config.toml
n_layer = 10
d_model = 192
n_head = 3
n_kv_head = 3
head_dim = 64
d_mlp = 384
vocab_size = 2048
activation = "gelu"
norm = "layernorm"
norm_place = "pre"
norm_eps = 1e-05
positions = "rope"
rope_base = 10000.0
rope_fraction = 0.25
qk_norm = false
attn_scale = 0.125
bias = "all"
tie_embeddings = false
parallel_block = true
init = "uniform"
init_std_qkv = 0.0188
init_std_o = 0.0188
init_std_up = 0.0188
init_std_down = 0.0
optimizer = "muon"
lr = 0.00586
lr_mult_o = 1.61
beta1 = 0.93
lr_head = 0.00578
warmup_steps = 200
schedule = "wsd"
decay_fraction = 0.873
decay_shape = "sqrt"
final_lr_fraction = 0.0
batch_tokens = 16384
seq_len = 1024
doc_mask = false
train_tokens = 113700000
steps = 6940
dataset = "wikipedia_en"
MLP neurons of a small language model. Each row is named by its layer, matrix (up: input weights) and neuron, and shows model dimensions 64-191. Each number is 128 + 32 x the weight over its row's rms, rounded and kept within 0 to 255.
Before each neuron's rows, "fires on" lists the tokens most often at its 100 highest values on Wikipedia text that the model never trained on.

fires on: " and", "c", "os", "ry", "isc", "is"
L7.up243 [ 94 115 145 130  97 129 127 112  65 113 144  82 149 171 104 102 211 162  73 180 104 164 110 142 125 151 137 142  92 112 138 148 108 144 133 203 153 135  94 147 140 141 149 122 115 107 160 102 145 134 168 177 112 147 128 108 131 134 135 100 146 135 118 142 111 139 109  95  68 189 167  72 144  67 133 176 142  89  95  69 140  70 131 145 145 150 126 162 131 114 179 194 115 150 126 145  84 125 113  78 119 102  98 122 140 147 174 191 126 191 105 120 139  76  70 118 182  90 142 130 143 128 160 136 118 161  85 152]

fires on: ",", "7"
L3.up357 [195  98 171 210 161 116 149 141 120 169 155 134  90 122 146  98 131 180 172 130 143 106  95 127 154 175 155 147 102 145 133 129  68 163 132 140 106 107 153 159 134 131 103 179 161 149 153  69 146 135 130 135 121 184 105 131  79 120 149 155 185 129 103 168 142  98 177  87  90 141 147 145  71  99 102 101 123 150 105 108 133 133 156 141  95 137  83 164 169 153 129 116  97 177 160 116 102 139 169 139 164 123  92  45 150  79 106 126 102  72 107 122  98  98 126 173 146 118 120 178 127 108 166 147 116  77 152  95]

fires on: "s", " |\n", "ham", "e", "se", "\""
L6.up69 [151 121 181 159  63 108  18 109 127 146 143 134  88  78 173  83 101 123 138 163 126 169 121 145  98  87 112 122 144 124  62 126 146 123 119 109 158 146 125  88 145 191 127 130  88 131 175 155 127  85 134 129  76 137 119 140  85 143 173  96 136 149 132  99  77 171 111 103 124 133 124 138 101 119 138 183 144 119 113 106 152 124 169 118 186 166 143 128  63 148 178 128 178 126 103 110 196 114 177 101  95 174 144 116 141 176 103 139 178  84  70 132 133 104 152 104 116 122 186 216 138  98 125 125 124 113 112 149]

fires on: "ot", "et", " l", "op", "it", "m"
L7.up176 [110 111  85 161 114 172 139  79 158  70 138 124 135 100 187 143 154 111 104 122 117  97  94  62 193 168 166  74 174 105  80 165 149 108 116 109 177  76 125 118 137 118  67  81  99 190 125 120 173 133 156 114 117 167  93 159 122 157 119 151 143 119 129 219 152 150 144  99  91 101  82 131 119 104 123 178 176 135 105  94 109 167  83 139 112 108  97  95 166 134 128 166 135 139 164 121 140 127 138 117 133 126  82 132 109 173 169 113 160 197 120 104 114 122 132 116 105  89 176 110 212 168 161 104 174 142 129 140]

fires on: "ist", ".", "s", "t", "A", "old"
L6.up102 [135 141 147 106 104 102 107 157 177 181  84 175 115 107 129 126  86  81 132 130 139 146 136 139 128 110 166 118 103  75 117 153  73 101 126  96 129 143  74 108  97 112  34 151 134  75 175 181 157 133  71 176  98 120 175 147 156  64 169  90  79 151 182  88 121 110 125 183  68 158 157 134 136 174 134 164 134 140 175 122 139 143 139 122 141 158  72 147  80  98 137  95 178  41 153 113 117 100 100 153  99 143 111 161 124 103 176 145 128 137  79 197 147 132 160 100 134 117 120 105 105 153 107 142 108 109 127 183]

fires on: " |", " of", ":", "ing", "ir"
L3.up211 [102 184 129 111  89 134 143 126 139 139 168 110 154 126 131  77 111 128 124 121 109 119 120 111  94 143 200 130 145 168  86 104 135 115  98 115 119 157  85 165 155 150 104  97  96 107 115 104  91 177 119  65 141 172 127  55 149  80 145 144 105 181 114 163 139  81 120 120 151  80 155  77 173 152 112 173 125 130 124 157 160 135 115 131  88 134 120 197 149 179 132 163 153  84 173 197 150 116 127 171 134 110 140 116  68 182 163 158 109 113  76 107 140 126 159 103 135 156  60 124 134 132 117  76 167 123 122 160]

fires on: "e", " it", "en", " only", "ed", "her"
L3.up207 [154 181 178 118 172 103 226  97 127 132 116 116 111 156 166 154 165 180 139 111 173 106 177  78 184  96 109  59 155  77 132 151 176 102  67  86 138 152 117 159 183 209 115 156 111 122  84 112 148 162 126 147 143 106 123 165 126 139 142 137 146 124 157 124  91 118 163  62 174 136 106 184 121 134 133  92 102 130 134 107  86 140 160  64 159 155 151 192 107  51 145 147 109 113 152  90 160  63 130 119  99 107 150  92 113 120 139 148 104 129 140 149 106 105 119 138 135 163 105 107 132 106 168  80 134 101 100 149]

fires on: " This", "re", "o", "se", "ian", " this"
L7.up219 [129  91 150 101 132  59 125  69  93 112  83 124 109 122 124  83 133 119 100 137  95  52 116 141  82 121 158 126 142  90 110 137 119  97 112 102 131 173 121 139 177 117 139 155 122 145 153 153  82 125 188 105 130 123 182  98 141 172 123  80 155  63 200  86 147 132 109 133 140 123  96 114 120 146 156 183 109 103 162 185 150 175 145 146 113  95 159 157 150 112 123 120  66 183 101 144 155  60 151 105 105  81 121 123 138 139 134 156  95  83 146  72  94 127 153 117 117 150 196 107  58  95 115 104 149 114 153 162]

fires on: "r", "n", "if"
L3.up5 [129 111 165 141  38 126  33 127  92  96 118 107 165  74 143 118 121 114  94  71 126 134 192 109 128 130 130 128 123 121 163 132 114 109  63 127  98 191 174  93 155  59 139 148 137 148 137 154 131  85 127  99 165 132 144 143 114 110 116 152 109 123 116 111 104  82 139 123 135 137 171  74 113 128 122 202  91  96 114 153 120 102 118 118 128 165 121 195 180  68  69 148 121 204  98 144 128 147 174 128 163  87  82 138 189 151 139  75 114 117 160 100 121  92 108 145 159 168 112 135 194 131  69 110 135 175 137 147]

fires on: " a", "ru", "ri", "in", "o", " pro"
L6.up352 [144 111 189 148 130 119  82  80 100 147  94  91 124  99 129 126 151 100 142  95 215 103 143 123 135 118 143 143 122 159 158 118  94 196  89 132 119  79  87 110  96 125  89 117 144 106 118  96 125  98 116 145 110 107  71  79 110 151 141 120 125 165 155 164 127  93 161 123 158 151 111 102  96 120 156 187 157 138 114 121  99 121 178 126  88  88 109 136 173 125  95 153 110 186 156 111 110 119 173 112 159 129  92 144 170 147 116 155  92 143 198 140 120 172 105 109 145  89 143 112  95 169 131 120 130 182 120 102]

fires on: "st", "d", "b", "r", "v", "nd"
L6.up139 [157 130 146 197 107  95  90  44  88 109 136 117 183 185 105 132 111 122 105 128 134 119 155 120 158 180 189 112 101 148 156  80 152 129 137 111  97 218  69 140  62 117 122 160  93 164 153 114 117 144 163 131 128 140 168 120  60  83 102 234 145  95 153 204 133 118 187  86 119 158 128 112 180 105 132 146 111 174 173 138 123 128 125 112 133 102 144 104 168 114 112 131 148 160 123  86 111 144 120 119 113  88 161  82 138 158 110 138  95 116 150  62 172  78 123  91 155 167 223 100 147 178  93 151 105 120 125 153]

fires on: " o", " a", " dis", " an", "or", " its"
L3.up106 [115 134 102 142 148  92 120 102  85 125 103 118 175 125  65 146 138 104 127 176 111 142 161 112 136 205  76  92 129 145 153 134 106 177 114 162 112 178 120  95 118 106 140 119 100  95  95 145 132 104 109 150 131 116 134 144 155 135 219  87  81 147 145  96 131 148 116 116  69 159 167 176 176 119  96 169  98 127  98 151 119 137 127 137  47  85 109 151 118 152  98 152 103 142 176 108 162 173 162 122 126  83 100 115 158  93 140 124 105 136 141 173 197 117 153  78 189 127 101 160 105 135  89 176 157 187  98 179]

fires on: "res", "al", "vers", "ann", "n", "up"
L3.up154 [129 159 147 139 100 130  65 167 119 107 141  38 166 146 133 145 140 159 107 122 198 103 189 121 108 131 153 127 151 136 100  92 121  84  86  87 139 104 146  78 198 124 105 151  86 145 160 173 144  96 113 139 161 172 135  88 152 155 169 143 101  75  95 135 137 118 159 147 167 103 109  94 139 184  98 169 147 131 107 140 165  87 154 115 110 166 129 146  89  85 137 169 141 147 137  61  83 191 199  76 146 123 128  64 167 130 110 121  61  72 125  94 173 129 130 111 139 142 144  91 105  96  71 160  69 124 137 161]

fires on: " of", ":", "and", "ed", " the"
L7.up27 [140 184 144 102 143  92 125 108  91  94 159 101 153 173 125  70 149 112 156 105  83  84 164  93  69  89 107 129 123 184 117 126  86 108 138 114 122 102  68 127 106 156 145 175 123 107 139 142 152 156 171 111 114 101 150 104 143  65  78 118 103 111  79 128 103  77 123 123 129 107 152  71 121 128 118 177 156 124 125 200 110 165 166 109 127 133 177 148  80 153 154 124  90 132 169 141 134 138 182  73 100 122  80 163 101 129  95 147 150 140 138 161 140 117 145 100 124 137  83 105 188 144 131 154 171 124 147 157]

fires on: ",", " up", "ail", "ed"
L3.up260 [127  98 148 139 124 157 148 176 165 163 138 134 115 148 191 150 118 153 110 121 103 114 163 121 164 132 104  86 123 103 117 143  61 201 139 196 177 163  97 101 118  97 109 191 122 122 133  95 121 103  99 128 138 161 124 134 114 159 139 161 159  95  96  82 157 118 139 119 146 129 133 136  92 142  92 188 185 182 135 142 183 105 128 124  95 127  86  98 172 178  57 136 124 150 124  91 122 132 115 126  78 140 121  51 100 109 136  80 141  94 112 132 155  68 123 120  87 144 128 148 133  92  85 169  66  37 119 117]

fires on: "W", "w", " W"
L3.up336 [128 167 102 129 126 118  89 116 174 185 102  77  79 150  48 119  90 173 186 180 130 184 107  99 125  99 120 123 137 109 119 105 138 126 108  46 154 100 155 121 105 147  60 126 147 122 150 151  72 136 154  98  83 155  83 148 132 148 113 111 142 174  96 125 135 110 137 118 102 196 151 141 104 130 162 126 107 153 125 168 170 142 111 182 143 173  96 179 176 152 105 174 111 158 122 110  83 124 142 185 111 178 135 101 132 139 125 148  64 152 142 131 173 146 178 106 154 190 162 138 121  99 125  98 115  50  94 121]

fires on: " w", " W", "w", "t", "he", "W"
L6.up141 [118  94 134 116 121  98  59 132 170 105 129 175 149 139 109 103 106 104 155 118  73 118 202 103  98 115 134  99 175 145 130 160 107 179 102  95 196  84 128 106 143 101  65  99  96 111 149 142  72 124 184 119  94 182  71 129 130 184 141 138 145 148 133 151 161  94 132 120  96 187  79 159  94 138 189 154 109 158 148  96 103 131  94 142 145 133 104 151 141 149  79  74 135 177 145 137 121 101 155 100 161  85 139 105 133 177 176 124  88 138 165  96 116 105 207 106 125 130 133 130 150 124 126 122 183  88 103 166]

fires on: " as", " to", ",", "'s", " found", " including"
L3.up66 [197 110 161 183 105 115 142  97 187 108 131 118 162 152 148 113 169 131 174 110 104  63 116 157 150 162 142  25 131 102  81 135  86 139 177 129 135 131 115  91 106 132 122 134  91 145 110 138 157  74 103 145 154  94 154 169 125  96 140 131 136 130  82 130 117 114 125 141 133 214 169 139 160  76  95 164 105 159 156 172 136 131 165 132 126 132  79  90 152 124  31 106 107 125 104 123 140 106 141 194 122 122 120  93 172  37 123 121 104 100 125 114 130  64 118 149 137 124 127 173 112  84  89 183 104 125 104 113]

fires on: "i", "e", "o", "is", "io", "se"
L7.up131 [106  46 145 140 110 121 125 155 119 104 144  91 105 120 130  74 152  92 126 117  92 118 143  95  61  77 110  59 140 129 146 124 158 108 100 128 193 131  77 181 117 114  88 138 136 180 132 152 141 115 188 121 142 144  95 129 121 164 125 124 118 113 145  91 133 156  94 143 116 168 178 135 119 121 154 118 163  72 114 121 139  65  59 148 131 175 112 161 129 160 152 124 128 121  61 145 143 113 138 143  94 159 164 131 178 122 196 204 130  33 102 166 106 178 143  60 102 165  99 169 112  77 183  95 199 158 109 128]

fires on: "ic", "ian", "ish", "ik", "ak"
L6.up261 [119 115 136 114 149  96 139 117 154 164 145  77 110  94  95 105 108 205 111 134 110  97 136  69 137 106  88 115 106 103 145 204 142  96 105 160  86 111 138 107 105  98 132 143  99 170 122 108 174 140 105 136 108 118 116 115 125 136 110  47 147 172 160 171 141 144 118 133 130 156 153 145 141 161 141 135 162  98 176 123 118 169 115 180 124 122 158 186  93 138 140 187 131 192 130 104 124 129 148 138 125  82 137 116 152  78 148 107  93 113  99 171  80 133 141 111 235  73 113 123 110  99 105 133 146 152 146 142]

fires on: "ot", "at", "mp", "an", "m", "to"
L6.up383 [138  53  78  96 121 144  95 140 107  84 135 137 106 150 121 164 116  97  95 119 121 127  97  68  92 207 151 146 188 130 119 155 118 148 189 112 113 140 137 200 125 168 177 150  96 105  84 125 165 157 138 135 113 135  83 143  78 192  73 101 162 101 163 151 117 191 135 119  49 135 107 100  61  93 138 155 178 109 184  84 147 125 106 143 147 128 186  85  87 100 193 115  99 139 155 128 142 136 118  58 162 100 161 169 109 154 149 103 119 127 145 122  67 174 135 168 159 103  90 122 117 122 117 105 146 188 173 105]

fires on: "re", "es", "en", "b", "ard", "r"
L6.up283 [ 78  84  60 151 141 122 131 143 114 158 150 116 159 114  91 124 157 115 128 107 163 101 112 145 139  98 170 155 122 130 161 129 119 125 125 107 168 156 106  94 163 153 100 149  94 191 161  90 130 177 118  97 141  60  82 139 132 117 108 146 113 166  53 102 172 127 130 151 139 146 120 102 136 103 113 189 129 113 129 107  95 176 130 128 132 105 161 166  84 149 184 109 155  88 123 140 125 194  62 150 114 111 148 168 110 117 133 138  84 134 117 153   0 179 131 118  97 156 127 151 157 111 122 164 211 124  84 147]